python train.py --n_kv_head=12 --vocab_size=14164 --positions="rope" --rope_fraction=1.0 --bias="none" --tie_embeddings=false --lr=0.000542 --warmup_steps=217 --doc_mask=false
MLP neurons of a small language model. Each row is named by its layer, matrix (gate and up: input weights) and neuron, and shows model dimensions 112-207. Each number is 128 + 32 x the weight over its row's rms, rounded and kept within 0 to 255. A neuron's up and down rows have the sign that makes its largest values positive.
A block is one neuron, or neurons of one layer that tend to fire together. After each block is what it responds to, as a language model described it from the Wikipedia text at the highest values.

L10.gate369 [ 61 145  97 145 172 136  81 165  96 131 142  90  84 109 212  84 104  69 139  95  92 105  45 122 110  93 111  56 116 113 149  83 143  93 111 126  94 115 146 115 136 184 109 161 133 139 130 121 122 127 141 129  93 113 136 153 135 152 145  70 150  70 114 137  68  98 108 123 166 168 132 140 193 128  94  89 124 155 140 135 195 128  98 184 154 112 150 117  74 154 130 153 101 125 129 141]
L10.up369 [166 130 168 132 107  93 153  56 171 130 133 152   8 117 183 133  88 112 187 123 126 137 113 145 133  66 112 169  67 127 160 117 135  51  74 150 160 150  90 159 133 108 126 149 125 128  95 175 104 116 144 186 139 141  86 141 142 165 199 129 123 177 132 198 110 162  97 160  93 173 113 146 169 118 172 170 145 144 124 138 127 159 134 148 114 195 115 122 128  81 165  98 122  89 132 148]
L10.gate417 [141  75  91 148  80  58 151 103 176 163 161 124 150  63 115 145  91 118 115 140 146 121  82 141 165  95 190 103 117 110  94 153 123  82  95 137 202 127 147  94 147 209 142 145 114 131 158 120 117  94  77  98 162 107 144 122 156 189 154 155 100 187 165  88 100 126 164 170  84 146 177 122 175 118 117 146 170 168  80 137 130 102 161  91 110  59 117 170 135 106  83 186 145 135 123 145]
L10.up417 [ 94 193 158 114 141  95 173 109 119 165 106 111 154 140  85 114 138  98 189 193 103 148 140 133 143  64 133 144 125 103 111 127 103 126  86 114 173 152 172 132 113  97 166 171 147 157 169 180 126 113 140  64 129 121 113 150 140 142 209 113 123 147 134 115 101 135  98 168  95 128 101 170 107  93 115 113 177 148 133 106 146 177 111  58 163 123 169 129 144 121  72  96 115 133 199 157]
L10.gate658 [113  94 172 125 160 134 129 122  97  99  75 148 132 129 119 169  84 164 154 113 142 141 116 117  97 161  92 192 107  95 102 103 149 161 128 187  84 105 110  87 137 146 105 106 147 164  87 152 110 146 205 106 190 120 142 150 127 164 137 174 167 141 133 100 194 162 162 152 186 117  57 134 119 116  90  98  94 134 113 115  92 118  99  78 179  92  94 150  97 175 142 140 132 155  92 184]
L10.up658 [111 140 115 142 183 159 130  89 161 123 146 130  82  95 102 161  83 126 104 107 160 159 114 100  72  56 155 131  68 114 170 107 123  71  95 176 140 181 109 157 121  55 189 134 136 108 170 185 170 148  78 183 110 139 193 134  85 133  95 154 176 120 182 147  89 207 132 145  81 113 171 128 149 118  60 147 129 138 104  82 102 153 145 129  77 107 106 157 160 180 133 166 169  70  98 112]
L10.gate852 [ 67 170 128 152 159 127 142 134 157 130 103 169 135 116 117 152 163 133  97 143 132 108 150  98 117 135 158  84  84 115 127  91 115 120 140 167 117 141 161 124 126 132 119 106  87 157 136  95 102 114  97 121 143 159 158  95 101  79 160 192 140  97 133 124  29 115  88 127  68  84 142  66 135 181 114 108 102 198 187  49 149 126  79 174  83 125 145 102 144 188  33  97 170  70 155 145]
L10.up852 [110 123 149 148 146 115 133 158 135  88  69  97 143 102 157 142  87 131 124 118 132 102 166 129 102 123  84 104  97 155 122  88  87 115  98 139 166 132 108 144 173 154  98  91 102 105 140 132 120 129 122 108  85  63 138 109 192 158 190 161 177 141  80 152 154 131 159 152 107 120 115 119  94 133 122 151 133 113 157  59 146 136 118 110 191 138 121 111 126 150 130 103 114 182  92 143]
L10.gate1134 [136 131 144 106 137  99 108 146  84 185 130  71 138  58  54 132 200  80 120  90 157 126 110 125 124  78 119 140 166  97 131 157 142 143 145 153  67 127 157 197 114 138 108 171 170 141  86  74 106 155  92  99  49 159 123 175 113 135 125 131 113 151 163 128 136 104 138 176  85 130 123 154 138 151 111  87  81 128 170 123 152 132 104 161  88 150 133 147 136  88 150  88 116 138  89 128]
L10.up1134 [171 171 115 151 178 178  97  92 181 173 166 124  99 125 150 118 127  88  99 147 152 151 184 154 120  92 141  77  81 155 115 114 122  74 115 166 102 149 169 130 121 120 145 143 108 141 105 120  85 119  88 115  60 124 156 148 109 167 157 113 149 199 119 120 116 130 180 150 126 154 118 148 108 114 119 153 122 106  82 170  86 185 132 126 178 104 153 154 112 107 149 132 161 127  92  92]
L10.gate1411 [172 131  66 132  94 139  91 148 169 154 130 114 147 123 166 136  65  86 101 128 173 129 137 116 110  82 105  59 137 137  84 211 119 160  97 130 121 169 184 189 135 150 125 176 181 111 125  90 121 104 137  95 105 128 140 164 177 141 126 145 115 136  71 108 135 186 141  94 163  89  98 141 107 140 154 119 114  94 151 174 111 178  56 126 138 141 169 167 156 110 145 118 137 146  61 126]
L10.up1411 [201 138 155 110 140 134 101 147  87 150 111 118  59 178 105  93 141  72 135  91 125  78 118 106 103 122 119 125 144 112 133 158 159 114 118  78 116  82 103  85 117 146 124 182 153 178 107  97 139 126 146 122 173 160 161 151 128  75 123 176 150 141 138 103 106 111 115 105 166  73 159 153  87 167 122 190 136 102 116  82  62  95 136 121 148 145  84 133 153 138 152  77  80 101 120 137]
L10.gate1836 [131 123 139 151  33 117 131 175 142 108  95 181  78 120 102 132 153 119 137 121 102 137 143 145 129  80 137 132 123 131 142  99 100 150  82 125 143 195 180  81 192 180 125 144 137  90 144  71  97 107  72 138 131 130 176 130 126 111 205 169 100 143  96 163 127 101 134 186 142 157  90 108  61 100 136 106 159 115 127 106 155 147 167 121 132 146 123  92 131 142 125 129 154  98  76 138]
L10.up1836 [117  90 118 145  92  90 154 122  82 171  75  94  97 168 119 135 108 129 131 142 161 135  63 134  89 106 102 104  83  85 147 149  72  88 110 174  81 138  63 116 131 158 118 127 150 141  79  70  87 180 115 124 157 118 141 116 167 154  77 144 108 185  63 111 128  91 158 136 136  91  98 187 198 111 133  75 131 135 120 141 145 171 166  57 184 175 141  79 134 151 121  62 135 153 118 170]
L10.gate1920 [162 152  99 159 152  98 126 110 110 178 169 140 124 110 124 152 115  72 116  93 134 147 157  89 148 133 144 161  87 152 156 163 116 158 151  96 159 131 127  82 112 196 163 133 131 166 162 134 152 142 168  96 132 176 170 139 136 139 130 141 147 153 114  95 148  95 152  93 108 105 113 107 105 149 151 164 127 130 124  77 129 112  91 111 132 195 145 153 195 157 163 159 143 143 126 179]
L10.up1920 [107 155 146 146 130 122 127 111  91  96 151 133  97 151 179 105 138 173  91 107 114  78 103 129  97 140 122  82 107  98 167 200 153  86  69 138  88 127 141  87 136  87 104 146 124 103 161 129  86 166 118 134  97 145 141 123 165  79 117  85 163 157 135 125 100 135 136  82 181 145 170 100 180  32 155  27  96 155 133 150 101 154 115  62 132 168 158  86 162  89 126  94 119 152 155 125]
Infinitive "to" after agents

L3.gate342 [ 65 116 161 132 145 111 154  79 161 139 129 185 105 139 119 173  95 104 136 191 147  92 189  84 148  92 129 173 164 105 121  90 174 156 115 120 137 123 134 147 119 106 137 146 177 163 164 156 119 148  85 136 147 126 118 125  90 156 161 151 166 133 157 145 112 191 128  50 209 138 116 141  93 120  97  52 133 143  95 119 157  62 105 102 111 105 125  77 126 120 108 130 189  96 107 199]
L3.up342 [142 167 167 120 204 168 147  84  84 129 151  85  91  98 120 202  49 170 149 183 174 140 189 122 121 124 118 124  72 126 154 102 119  92 114 161 122 144 120 123  67 170  92 142 130 151  95 143 102 164  78 130 107 147 138  99 118  98 145  74 135 110  92  89  74 193 117 134  97  91 185 125 147 132 130 100  71 121 119 137 166  76 103 123  81 207 117  92 143 108 144 140 127 136 126 115]
L3.gate456 [102 167  91  81 118 102 126 122  87 167 105 114 145 151 121 135 135 139  96 109 155 167  55 154  97 153 117 110 135  91 159  77 116  86 161 172 159  98 128 188 137 151 186 100  43 119 112 133 115  79 122 117  87 141 138 104 150 203  93 151 180 163 101 163  98 106 100 123 168  79 123 187 130 150  98 108 133 141 146 149 136  85 110  69 107 154 123 121 178  73  51 112 167 109 101 147]
L3.up456 [172 134 147 130 147 101  99 127 103  75  76 112 125 144 125 164 130  78  49  82 155 141 170 190 145 157 114 176  82 179  94 147 135 150 122 111 122 169 145 120  95 111 142 144 114 145 166 121  85 143 156 126  68  83 178 107 110 137 164 116 112 125 120 115 136  84 144 113 140 121 165 120 178 160  58 111 114 108  99 121 150 159 166 140 126 185 167 134 103 132 107 117 120 192 109 142]
L3.gate518 [182 142 111 148  77 135  63 146 106 185 171  89 124 125 189  92  97 111  60 174 171 169 161 125 144 114 187 127 208 193 106 175 127 119 148 138 154 148 139  77 100 116  73 158 136 208 134  91  78  88 136 129  79 154 165 101 109  79 127 122 125 106 128 176  85 174 159 128 135 102 146 131 180 106 163 105 105 142 174  83 179 157 122 121 134  88 133 106 128  91 174  91 140 162 134 146]
L3.up518 [132 122  80  79  93  75 187 155 129  75 150 163 164 189 151  98 121 117 113 134  95 162 162 168  88 128 145 155 119  92 141 115  62 154 129 147 135  60 139 124 118 128 131 125 113 169 157  81  78  90 110 151  86 158 130 129 118 126  81 144 103 125 167 114 184 176 127 178 128 132 178 147 152 105  82 173 117 199 127 128 177 166  98 164 132 125 119 115 120 135 127  89 105 171 118 172]
L3.gate567 [137 157 118 101 148 204 140  88 117 169  95 136 110 103 126 110 132 147 125  99 117 121 143 123 102 135 148 194 154  99 171 168 127 168  99 138 127 152 148 150 160 137  81 138 153 151 162 108  56 130 155 124 185 134 139 140 169 105  88 162 112 205 122  86 168 159 125 108 102 165 169 175 120 136  82 129 172 159 140 113 108 143 143 121 128 129 134 141 132  78 144 138 121 181 176 184]
L3.up567 [106 110 111 104 152 151 109 119  76 166 116 108 109  97  84 194 126 126 158  85 121  73 170 104 150 116 107 161 119 152 101  89 198 107  97 121 131 144 102 136 129 175 122 162 103 125 143 111  94 127 118 127 105 128 160 109  95 176 155 155 152  95 136 135 139 129 145 127 121  88 168  86 137 120  80 136  64 131 129 144 156  76 107 164 134 136  73 133 125 206 152  87  88  96 172 107]
L3.gate962 [189 101 138 104  95 172 153  98 193 158 174 109  58 179 140 156 128 125 142 113 122 103 137  81 120 112 177  97 124 108 131 109 182 149 132  88 155 106 115 111  91  76 128 161  73 154  84  97 154 160 134 110 162 107 168 114  98 153 129  51 145  80 126 162 153 152  81  98 173 178 104 183 118 124 132 205 152 125 161  97 128 162  73 119 118 143 123 151 135 119  77 192 130 174 101 135]
L3.up962 [148  91 100 115 134  74 149 123 178 125  97 132 179 187 176 149  98 153  84 176 157  93  65 131  69 113 132  96  99  95 148 108 171 120  74 141  91 136 163 202 100 110 174 156 190 138 150 136 131 149 127 139  84 156 184 122  59 135 122 165 166 157 103  64  89 125  98  97 116 138  80  68  93 202 128  76 128 110 114 106  38 117 131 158  98 141  79 129 151  76 194  91 154  74 155 189]
L3.gate1148 [138 157  81 152 156 149 145 145 117 165 123 162 103  97  51  93 119  90 156 183 136 140 153 105 112 154 104 116 118 139 148 131 126 107 104 186  66 112  85  84  96 125 169 154 120 137 109 127 163  89 136  81 175 145  85 145 150 105 155 150  90 175  95 138 158  83 129 142 188 133 157 163 180 114 131 132  71 146 126  71 168  95 131  98 135 205 183 156 103  84 120 180 114 178  84 205]
L3.up1148 [ 93 178 130 148 157 187 124 168  80 137 151  95 158 136 163 103 125 116 116 145 124 137 130 106 152 154 133  81 115 151  91 141 175 137 131 128 102 152 156 173 152 124 157  75 163 122 157 147 152 138 133  82 148 168  92 136 134 115 154 139  81 170 147  95 177 104 133 162 161 188 162 192 132 133  95 122 156 100 117  97 137 127 110  65 100 115 117 159 109  69 148 166  70 154 114  84]
L3.gate1300 [135 132 119 158 155 122 143 148 100 171 151 189 102 156  93 118  87 140 139 142 140 153 140  97  86  71 106 129 148 157  99  64 176 126 126 152  93 151  75 165  92 100 147 188 182 185 103 158 170 152  81  82 185 137 164  91 128 139 170 152 125 141  86  98  76 158 116 132 198 147 158 138 136 163 112  88 119 136 118 100  93 117 103  98 123 163 173  85 167 135 140 118 117 132  88 127]
L3.up1300 [ 77 136  71 108 106 104 157 113 134 143 132 140 142 162 139 156 164 134 105 171 115 116 111 135 146 130 197 212 151 152  83  80 160 111 128 125 175 131 174  94 182 101 176 117 184 149 131 170 127 140 112 159 171 126 118 116  87 117 152 102 125 113 119 136 104 173 115  96 123  86 104 155 178 170 163 147 127  74 126  75 112 149  78 135  83 145 127 144 171 124 116 108 178  94  82 102]
L3.gate1664 [ 85 149  68 145 120 144 112 105 186 155 167 147 137 179 109 108 152 127  78 108  77 182 159 184 138 166 151 102  66 132 156 162 131 117 138 157 115 121 163  93 121  89 175 128 100 179 109 139 105  92 148 169 117 168 154  63 139 142  92 152  99 127 107 106 150 172  67  86 159 118 156 131 170 199  75 134 129 153 132 152 103 124  72 191 147 130  85  87 159  81  83  99 151 161 101 164]
L3.up1664 [145 142  88  84  97 130  55 112  93 167  68 115 164 130 130 186 124  97 180 158 150  87 107 159 103 156  98 138 150  83 161  87 132  83  99 135  86 147 109 188 138 125 168 116 140  88 160  89 114 111  80 138 150 157 129 114 105  79 144  84 163 136 151 142  80 165 123 141 141 145 112 157 131 168  92 129  97 153 123 133 147 174 130  71 139 104 100 143 119 118 125 111 163 135 169  91]
Separators between list items

L10.gate5 [178  79 140 125  72 169 100 201 175  81 142 145  94  83 104 212 104 106 189 124 131 191  79  82 137 130 119 126 101 100 164 115  62 100 133 197 141  98 106 149  74 120 164 134 125 148 156 163 125 135  99 112 116  96 149 124 137 117 171 131  89  93 183  67 102 103 113 132 155 124  73 149 152 122 179 116 150 137 147 127  50 166 124 138 121 119 114 142 123  81 129  87 123 112 127  75]
L10.up5 [126 143  81 111 130  59 100  87 185 151 120  98 131 155 147 177 146 167 141 158 115 150 203  99 172 147 126  99 115 141  98 147 172 125 107 106  98  72 159 144 110 173 135 137 165  76  94 182 102 110  95  73  93 127 155  96 125 170 117 101  95 182 135 171 126 170 142 129 146 105 121 117 158  77 145  85 188 105 182  74 120 108 132 121  72  86 131 135 141  96 134 132  95 107 126 157]
L10.gate137 [119 128 120 143 112 101 122 169 170 106 136  92  78 113 145 180 125  68 134 121  97 133 156 133 161 158 125 207 113  69 115  98 118  77 132 125 147 172 176 129 183 140 127 109 190  98 150 132 102 107 115 144 127 170 135 100 100 144 163  93  84 153 129  85 181 114 122 152 140 172  96 159  75 142 165  79 133 110 133 152 150 105 173 136 151 172 162 153 119  42  89 131 106 153 140 105]
L10.up137 [115 178  65 126 117 128 149 106 189  81  75 142  94 101 138 120 151 128  88 125  98 124 146 111 155 101 127 113 166 117 172 141 139  75 156 155 168 196 181 105 113 132  93 138 172 152 106 151 143 116  82 137 108 134 144  89  98 128  83 147 164 171 123 139 138 101 121  94 140  80 126 146  94 152  94 155  70 138 171  85 155 116 136 120 110 108 202  99  95 110 100 111 174 195  97 165]
L10.gate643 [ 90 141  95 142 138 147  94 153 133 125  83 129 108 220 134 108 150 129 143 154  44 123  33 110  81 156 109 114 141 110 102 138  85 184 151 187  81 117  95 125  92 159 133 147 120 102  58 112 122 136 151  81 148 114 167  93 169 125 126 130 102 188 153 104 162 179 106 153 170 157 164 102 118 130 133 168 136 167 101 131 156 134 150 129 104 146  43  84 157  92 198 143 142 147 122 141]
L10.up643 [ 97 104 103 138 128 163 181  64 171 135 161 100  93  52 102 119 164 153 195 172 163 161 126 117  68 110 128  79 200 102 157 103  82 128 110 144 135 139 124  86 123  86  89 165 135 128 123 111 150 141  96 101 147 146  88  97  46  95  92 102 141  65 163 124 122 107 128 174 112 125 151  98 191 102 192 164 155  63 142 147 133 174  47 113 100 140 164 161 147 108 132  69 115 128 121 171]
L10.gate682 [101 111 115 173 141 187 151 119  60 174 167 200 136  88 153  84  99  79 129  92 167 123 115  37 168 168 170 141  94  77 116 141 103  80 111 123  51 107 140 126 143 164 134 146 130 122  74 184 171 194 168 158 147 133 116 112 130 153 165 102 139 168 134 122 115 117 100 135  99  70 131 137  90 176  77 144  98 107  85  86 122 164 127  60 142 104 137 138 113  90 121  97 127 141 111  82]
L10.up682 [130 128 137 110  92  85 105 161  75 113 183 158 173 166 175 163 114 141  97 163 103 118  91  85  50 125 138 139 113 112 152 136  90  57 183 126 129 107  91 131 128 124  68  99 162 173 116  93 135 176  81 103 126 198 107 110  96 138 164  93 125  95 131 101 119 136 110 132 111 142 120 148 147 107 131 106  94 151  63 151 123 168  94  94 135 155  64 149 112  67 121  93  99 134 130 149]
L10.gate869 [ 86 140 146 133 107 187 140 150  66 114 147 125  86 108 119 175  70 144 103 129 160 130  97 128 118 157  96 120 142 121 152  78 167 144 175 183 143 133 143 124 135 126 180 149 138 113 144 184  79  70 113 128  46  93 154  95 117  97 157 116  88  87 189 100 109 180 148 142 144  69 156 184 115 138 202 139  97 198 191  92 153 156 173 101 192 106 115 161 130 151 110  61 147 135  96 111]
L10.up869 [162 100 139 121 134 116 158 198 106 117 176 153 137 110 100  93 105 133 118 121 135 109 100 178 112  86  93 156 154 122 136 120 105 129 151 158  58 177 109 181  80 134 113  83 139 186 134 106  68 129 105 140  96 138 158 160  93 169 165 134 108 121 125 104 130 144 159 148 114  69 139 145  99  94 190 106 137  93  92 172 162 144 118  91  69  99 173 136  96 134 163  93  67 159 165 130]
L10.gate1098 [123  40 117 139  99 102 118 180 133 134  64  89 173 120 108 159  83 100 154 152 111  84 129  87 119 124 169 152 113 142 121  92 119 124 112 121 158 120 154 137 167 104  95 198 148 110 104 101 169 134  60  82 151 175 158  71 147 106 170 155 199 112  47 157 148 127 107 179 152 165 171  99 153 150 148 118 141 147  89 137  79 109 187 155  88  97 120 123 170 134 100 110 155 171 127 100]
L10.up1098 [135 170 101 107  72 213 109 118 155 125  95 145 145 177 137 118 156  58 115 133 125 151  92 137 105  90  99 112  99  85 116 123 125 116 159 108 140 127 162 197  64 156 128  88 142 144 137 121 172  86  73  89 123 146 108  86 137 116 107 152 131 132 149 106 169 100 154 139 163 124  70 131 117 135 124 155  53 164 159 104  95  84  99 128 133 109  78  86 106  83  95  65 131 144 157 142]
L10.gate1373 [153 112  84 126 113 123 128 101 143 174 149 155 133 173 129 118 129 164 117 102 138 120 123 151 126 102 217 106 167 139 143 111 104  83 144  92  98 164 130 136 181 132 137 147 162 125  72 167 131  97  63  80 134 209 174 134 161 144 162  94 154 142 107  72 171  72 136 124  98 168 137 203 103 123 167 150 117 136  98 128  89 192 175  65 104 131 138 158 127 111  98 148 141  84 132 143]
L10.up1373 [116 127 179 110 135 133  70 119 119  77 125 186 162 137 143 178 103 138 117 114 115 117  70 145  98 103 103 143  78 101 141 200  88 131 129 123 136 130 170 117 107 113 135 165 149 151  95 160 106  78  63 173 101 164 147 161 144 163 176 144 138 197 102 152 117 112 136 199 159 135  93 143 108 126 157 132 133 113  92 179  89 111 137 142 151 212  80 119 153  67  98 148  97 181  96 143]
L10.gate1720 [138 164 142 105 182  80 140 154 169 179  78 137 113 115 123 130 175 105 123 162  82  75  89 179 124 101 106 148 129 125 136 141 126 166 158 102 101 129 133 151  71 157 137  60  61 103 118 157 111 137 201 111 151 161 117  62 106 190 112 164 143 118 168 170 141 125 136 110 199 127  87 135 142 190 147 155 116 140  86 133 149 178 170 133 152 169 128 101 110  90 178  78 125 118  88 118]
L10.up1720 [128 124  88 159 127 140  99 137  63 110  59 131  82  61 132  93 187  81 162 126  88 109 105 143 139  94  54  89 208 107  66 163  96 142 114 117 147 111  86 184  96 169 139  94 139 120 147 126 161 139 156  96 154 180 134  95 154 136 106 104 145  97 144 141 144  63 121  80 171 125 157 121 151 132  55 115 114 130 187 151 130 176 134 164 119 115  70  76 131 135 112 145 152 100 123 158]
Gene annotation list items

L7.gate953 [120 107 120 110 152  77 107 143 151 183 100 154 191  94 125 117 163 134 140 147 164  91 166  60 101 103 148 120 142 129 156 134 166 106 105  98 154 124 153 113 124 102 164 137 134 102 114 118 143 143 127  91 108 144 111  95 131 199 186 129  87 145 134 105  62  89  63 173 159 174  87 116 107 106  88 140  88 134 154 187 106 131 111 100 185 142 126 122 187 153 123 156 132  93 168  85]
L7.up953 [ 88 194 117 138 149 180  85 175 137 144 135 105 104 118 154 149  79 134 138 140 168 111 166 146  27 115  92 102  85 155 183 157 108 119 177 130 111 191 188 133 126 155 173 135 180 157 184  96 108 109 165 162  95 168  79 151 166 151 217  74 138 151 166 143 160 139  89 176 106 132 149 151 124  94  93 120 134 121 122 176  75  64 155  77 156 135 118 162  74 216 134  84 142 145 183 105]
Slot before bare verb

L3.gate11 [163 162 134  97  89 124 190 126 185 177  95  77 194 101 102 161 136  72 175 103 152  78 127 158 232 168 146 126  90  94  93 140 143 151  92 168 112 130 150 128 113 143 163 161 178 156 143 166 101  99 119 175 171 190 169 148 121 167 148 190 174 139 111 123 150 137 111 135 126 110 107  85 118 127 116 101 145  88 160 184 155 174 115  81 161 164  83 128  80 157  91 164 106  62  82 115]
L3.up11 [127 123 155 133 131 118 151  95 109 149 118 158  86 176 160 160 112  72 155 120 113 146 166 143 133 211 118 115 142 163 113 173 169 107 133 137 176 146 152 118 160 131 156 176 157 122  99 122 115 130  97 130  88 164 122 160 123 217  86 116 112 133 153 159 120 126 162  80 132  98  78 112 182  91 146 169 134 121 116  77  95 133 144 140 182 159 112 105 103 133 132 135 126 115 192 111]
L3.gate95 [123 197  78 160  90 130 128 125  69 177 131 128  99  93 191 119 169 141 157 117 126 147 193  81 184 135 150 136 121  75  91 119 136 152 137 187 189  64 161 106 133 126 144  96 161  91 104 145 180 116 141 199 157 164 106 125 112 121  93 117  91 147 132 125 151  92 116 118 118 165  97 177 129 144 152 132  91 140 150 143 144 157 111  91 104 179 134 105  71 189 102  62 105 130 130  88]
L3.up95 [ 71  97 118 151 120 169 172 179 106 170 178 105 124 106 147 145 124 126 110  85 153 162 112 168 154 148 136 102 148 118 154  63 213 125  93 119 151 131 186  97 140 162 140  69 128  78 163 108 130  97 140 195 150 193  60 142  80 159 111 109  94 166 142 128 122  93 100 121 122 137 117 128 120 131 133 163 132 152 123 114 130 106 124 118 180 126  78 146 171 130 119 148  87 162 169 130]
L3.gate154 [115 167 131  77 151 111 106 158 113  58 155 116  74 135 111 157 132  68 184 123 147  97 126 177  94 150 182 138  97  93  94 148 145 105  87 192 151 141 182  85 152 158 145 143 116 128 115 135 141 131 120 145 127 113 100 161 132 146 157 141 142 156 172 110 106 150 161 141 129 171 164  96 142 117 144 183 155 108 183 174 167 141 120 137  89  63 128 148 144 176 143  85 161 146 132 165]
L3.up154 [ 68 156  93 188 111  89 167 111 118 180 136  83 135 169 128 177  83 130 106  82 101 170 149 152  87 147 161 143  98 173 163  62 120  96  98 140 150 125  90 134 146 182 159 120 116  87 112 166 124 148 116 164 158  75 114 215  67 189 162  98 134 165 131 149  77 120 114 169  96  56 122 190 113 164  89 150 120  90  73 111  88 197 128 133 144 111 100  98 159 127  88  99  91 142 168 112]
L3.gate188 [112 129 141 110 136 116 132  81 100 124 129  83 111 129 147 119 178  78 145 185 134 107  64 110  85 154 157 133 152  58 127 157 181 130 134 154  87 103 118 154  90 145 137 166 102 121 122  64 158 111 162 108 113 168 158 164  86 156 155 114 137 113  70  91 204 126 102 109  84 135 160 142  62 142 155 151  93 125 131 101 104 124  39 116 168 128 151 112 115  94 131 110 137 186 123  72]
L3.up188 [108 129 179 122  81 196  98 150 154 143 176 121 108 122 125 193 113 136  96 141 117 120 112  54 129 135 173  95 130  91 144 156 121 106 137 148 128 144 141  98  71  76 174 195 137 118 206 147 142 178 140  85 132 163  91 139  97 101 101 149 120 110 119  86 137 153 147 179  90 106 140  76  75 145 141 165 112 128 167 173 106 138 103 139 153 157 160 133 138 122 102 142 115  64 148  84]
L3.gate496 [105 100 147  95 206 153 148  81 104 121 105 140 144  77 152  94 101 123 186 173 201 133 114 131 128 137 119 143 109 172 170 134 143  95 135  90 140 200 120 128  66 158 164 186 112 149 184 176 111 171 114  99  93 162 168 160 103 161 110 170 139 194 141 143  70 123 174 153  81 129  95 137 106 168 167 124 112 147 142 120  86 152  65 154 154 177 123 159 128 135  67 180 214 106 161  83]
L3.up496 [124 116 103 119 141  77 102  98 160 153  95 189 185 140 101 172 141 171 121 107 111 112 156 155 181 107 173 174 147 107  78 126 142 152 117 133  96 110 130 147 137 104 153 130 130 123 108 152 102 118 117 103 139 127 176 124 156 161 147 141 122 106 131 152 152 179  89  90 103 135 144 127 120 154  82 130  90 119 162  58 177 182  84 102 130 122 174  95  66  91  99 159 130 103  90  94]
L3.gate654 [115 106 157 126 140 140 110  74 155 157 151 147 119 134 148  87 106 112 119 150 110 127 154 103  54  86 125 164 100 110 107 168 147 121 164 128 107 113 103 119 165 127 162 137 150 132 112 105 153 136 160 109 123 161 120 148 132 136 119 190 101 171 132 122 111 120 159 157 136  73 125 144 206 186 113 159 160 190 121 147  76 169 135 123  29 136 101 132 172 161 169 159 110 138 105  90]
L3.up654 [110 112 151 135 145 140 107 118 179 157 168 160 155  79 124  85 130 116  93 136 200 173 111 121 166  98 150 134 158  87 144 107  84 145  97 116 120 132 126 105 124 120 141 125 123 143 110  95 137  87  61 107 126 132 138 114  64 171 142 139  67  93 169 139 166  55 111 141  95 145 139 101  96  81 110  95  94 124 143 127 123 119 143 108  82 129 126 127 105  69 124 148 139 159 158  81]
L3.gate865 [126 103 121 116 103  88 159 196 180 122 101 149 129 146 135 142 120  96 156 138 172 104 130  88  95 137 133 108 107 138 108 129 101 148  89 175  67  64 117 113  95 118 157 129 116 172 107  56 145 173 162 183  94 129 165 219 163 124 145 138  70 118 170 132 110 137  85 151 103 139 116 145 170 145 150 149 139 139 126 180  81  82 178 108 160 153 143 131 145 187  93 123 147 106 135 183]
L3.up865 [182 124 189  99 145 138  78 114 154 127  91 139 167 169  95 109 144 100  94 113 124 148 148 107 102 126 128 136 191  83 122  88 155 176 170 127 105  81 124 131 169 139 140 104 130 120 170 162 117 126 113 185 130 110 157 143 161 176 137 101 124 111 142  76 125 140 154 122 121  97  79 114 135 139 114 123  86 103 132 114  81  51 107 107 155 115 183 114 106 156 142 139 123 117 179 114]
L3.gate1642 [118 159  93  90 162 115 150 163 119  76 192 167 134 110 106  92 134 131 151 122 139 183  88 113 145 183 108 207 153 113 177 101 157 152 145 119  95 116 168 130 172 127 144 197 188 127 181 133 157 139 133  79 134 125 166 148 119 191 189 149  77 118  94 158  85 114 201  61  93  96 145 161 150 104 155 162 181 180 128 158 181 118 120 109 143 122 137 164 133 126 114 109 167 138 111  80]
L3.up1642 [104 106 120  98 102 124  89 111 137 204 114 163 167 115 163 142 104 122 142 137  94 128 150  95 153 160 160 163 100  88 113 147 154 147  81 172 170 106 156 101 105 118  85 211 127  95 169 130  73 115  69 203 116 175 158 121 161 161  94 112 147 198 181 137 154  75  74 134 117 146 145 147 146 170 150 140 140 127  95 120 146 139 122  74 129 105 104  85 117 105 110 167 174 164 145 121]
Purpose "to" and table pipes